{"n_layer": 13, "d_model": 320, "n_head": 8, "n_kv_head": 8, "head_dim": 32, "d_mlp": 960, "vocab_size": 8192, "activation": "swiglu", "norm": "rmsnorm", "norm_place": "pre", "norm_eps": 1e-06, "positions": "rope", "rope_base": 100000.0, "rope_fraction": 1.0, "qk_norm": false, "attn_scale": 0.177, "bias": "none", "tie_embeddings": false, "parallel_block": false, "init": "orth", "init_std_qkv": 0.0511, "init_std_o": 0.0, "init_std_up": 0.0511, "init_std_down": 0.0, "optimizer": "muon_variant", "lr": 0.0107, "lr_mult_o": 1.5, "beta1": 0.95, "lr_head": 0.0226, "grad_clip": 2.0, "warmup_steps": 200, "schedule": "wsd", "decay_fraction": 1.0, "decay_shape": "exp", "final_lr_fraction": 0.1, "batch_tokens": 131072, "seq_len": 1024, "doc_mask": true, "train_tokens": 902600000, "steps": 6887, "dataset": "wikipedia_en"}
MLP neurons of a small language model. Each row is named by its layer, matrix (down: output weights) and neuron, and shows model dimensions 192-287. Each number is 128 + 32 x the weight over its row's rms, rounded and kept within 0 to 255. Numbers have three digits each. A neuron's up and down rows have the sign that makes its largest values positive.
A block is one neuron, or neurons of one layer that tend to fire together. Before each block is what it responds to, as a language model described it from the Wikipedia text at the highest values.

Responds to: Copular or change-of-state verbs after a subject (was, became, be, feel), plus clause-opening subordinators like though, when, once, while, as.
L5.down392:133161190112126181128188166116127128165139094086107106112174162109184071168159147110116057095151164128156132144157083130099105142159115127146035109135123144173146063144148052132128123113096161136106117118181155185106149114194127196123094151107104178088095088126094112131140115132097131180
L5.down429:185094119097134147113118074083115145099167136123096141184150096104146145118127098136128140115123150167129089130136126127126121094148129096146137114120102194181080120176134160074150126125140125125141151181174158096198147159148135113161106085150085079065134214116144105094133116137128218091
L5.down832:090117115106136085084074121091123158097145134200117112150111124153141147101088079151113153132111067170113150137092145093112146165100121088105073046140114127146170071161121103100152160137162078156083144144145101133109073135120173111122126118185152144127152153073119182086104110108165170186
L5.down897:151148112158076072188124096140123090190171124140115130148221101137156117056150175119181086100131144176081186129118120085096108073132118125057092134137089141140085112113148160133130071182136092154141155108133214132154125129131098139162149174053204037119115088117109146128081219047103127051

Responds to: Word-start pieces, mostly the prefix re/Re (re-verted, re-captured, re-lieved, re-inforcements), plus up, com, ex, Em, fa, fre that begin longer words.
L2.down787:163110123115164159071145122141109159129098113108123102162114129113166121086193124135068086096192068088098151120089124096100111168168154142130152136164115133178195068154123109152114163131131161105195182139153134129116129153113159108150097138115112144167101141120075155101086126120078127111
L2.down822:203085146177121129132115106100113130154120115155115110134098150130130099148127087126180114149131105139092149135098116116116138155174094096189124107111129137153075124158089121144110135132108118171142132167142096151080163118148149129127106164181164137167201130148186125130103157072149097143

Responds to: Final subword pieces that complete a multi-token word, often in names, titles or headings, such as -al in Environmental, -ry in chemistry, -ology.
L5.down228:093170102184121132092131106094076161142102133094122113178154088055145142122138148141166137113102106151158134172122153123166178083138157140190123167130116229116143209117134107096090149137094112106119142151153091196108142061100146126142067072181166148117184161097147176149151109084089081056
L5.down586:108133128083157147113101078071163167066093119152175168170149141123169114146146135145113174088122153122191159148186162115100143123138138176115133104102162143154110106099138122105158086128092115126128142161165181157153125121104150143147114079137166073105104156107191065158162100152117107083
L5.down662:153204092146091137077102108143116087128145149095130115164082122143118162058095143140114147107162076106180044169162139149103142132151134159076134091085162118128089098122176145106109142155110133111098134124147217108109164111137080153157129147219151106107182127117167144202164127154169141143
L5.down819:133129128172122175087103107101122118080145154124063147061121078116120107130137136185136137128068153118109058124143142111085129104155118118174073116107125158081100175160098096150107128087186096134081145141134123055147153118171131138102090125178159155188131095078116103143094083156159065159

Responds to: Nouns naming scholarly or organized activity, chiefly study, studies, course, research, project, in biographies and journal descriptions, plus scattered verbs like focused, helped.
L2.down616:100085184107176104116158147130185136149102130176088157125169154096093170090114151125120092130121131137156160105117115210205069100141186077081105116121106094167124116111126117201117106097183151083164135161081115144190126092156124125198107163088128106119133094132152168142133072179142112150
L2.down763:095172130114138173075192114082147112085176128174126097144144141088138074079128175183078122134074071156132108162173072131154082117170159067118116115138165134137130134068181109097100133174123106097107143090122122063083063135175157125193102080152131127112132103062100120159126174105187070088

Responds to: The final token of a noun naming a discipline or domain after degree in, studied or practiced, e.g. studies, engineering, law, also word endings like -ology or -ir.
L10.down33:127159125097109100135145093129153083163128092109161101133106099122140076075103170140102104092140144171122114074136165109163150123115142101159147084168171154114121188094128071158153163120119098129065111090188100136108159100139096155177098141124143159168081116143190086127114122116074172100
L10.down90:176126127099169142132146104127146158124146088103099126124180078150145127079093172088103139057144141124160169116152155128113170137157118121125156113146107153135110091124135094085163161086181113125147129174190088144093161124126186134134133136132230135178193108131138136095185105110079043140
L10.down211:161116115132053088188164163140156132117077126113127153100129126093109160120168090066177139120123158147127138129132078024095140175117112137082157147110130097093068043141137187147166147138157148104153144087149088159134117150152129124108088106114107098167146104155132156144126206130134113110
L10.down407:112116129108130116140131155109109114099099127095117108096188142089148109112122163138103078118129135138178135091116144139094101092152098155000164192143061187135123167136135121109167164129068091120127141106146159105147126188141135143093107136063126085147096138153096116090155131134161142107
L10.down453:099098128100110110159082141155136121147151054105132166134122126169066159130148152072121113128115113125127148118163120101204111133074128118156072164102201120188174191108161103132156144111126148150088106158119114095129092134163121121123148116141146142170112128122136152133157113176179162054
L10.down628:143145088108143136120113086115183122087077140084097137115116076102105171129145149178146161138108107136146179171080141107146115223144137123079092109119188120183104196123076062145112100162149149168075113138134153134150131133095097120163100123157116143150149115136075080130147079123150041138
L10.down910:129133045116092145119129165112113165113113131171134137138195102107168136140123154113105127171140128103079095193103152144128137133103127159184128141143148191093114201184154087101111103119135139096163101136116094112161129142072138146085111121088149152131174118177154082132132111081146146141
L10.down936:149152150122110113123093140100099148126142195158095156108112140147130123143022157148110055103126140157173144140191121108120091128121071148031074124094145157138122139103164109159121141161110156129105131076153092128142113115073077090117110082118148130127120112116128101122118161124173081133

Responds to: Word-start pieces beginning a verb right after a subject in narrative text, mostly re- (re|joined, re|verted, re|plied), also co- and he.
L10.down81:132163192172191102132142147121155161110110143146082102132119167113163138110120138122116141167138104105068084113110100156139140113173081149101118157122142087155137084092119106065157160138086099113064093127091124125161128211104130148132134126145125130124076094129156140111087108159104090098
L10.down138:148102139162096178105156158116085179150110134129148153116151159129122118058131156195175079179139088096183137139125129105087134160140129122112132153115178125120111177154114174130136075154079131099144129117135165122096091126151127159200141154091130077160137160094009174092064139122124097086
L10.down435:132094098085141157112148117118137139140132163150125134103131122130126120060097114129123045178144157141100122118106162121115127104117149086118176106193134141063113143084129138151120166113129121129145132127162140141069147094149121118152153143095160139099053164180094084101182127084128149104
L10.down599:156146116128073109123167154070092158114101145079155142149154189140144137149155099086176107086116132123142098131090151145113112133108136132055148100161161160134112166114126105083128146125117130109182151193124140104202163081098140135071143137113126126215146130163120175142150118140095147178
L10.down620:156135140160113129134142063106083111113122169076115083118121078099179131075095178202138156130133137161149109140111063158100094124119122153120156076185159110097181090146132135072140047116169099139186116149122117076137167135091123185089105090154175110168126115133099098143151136151158098159
L10.down666:116116178137118167116124078137119126154105143156176146148101107200184123106140125110132098128125097100162094167101116160159107133142150134167139158168165146138192161080142094142177160192129101172127163128109155095170188069097091125099139104112148127131108123145110155084179130131200053158
L10.down692:175144140050153139161195126158114103085116150141144109123151157156086093117137113059177167193149096150162137146131077115170110179132113181054147124145102089174134129141096140135164146165084091165146160148121146155139112150091128118083163148073083147152109166143122213198159092170121157132
L10.down913:159066112130132103120129184097117174099106138087100128104076147087083086206113144165135118183127158110135165118159119159170058195132118137096124096149088114089098106139151162138114114172144160094122115156151177125130130105119188125130099153104185146141133087129172120089179125158125069092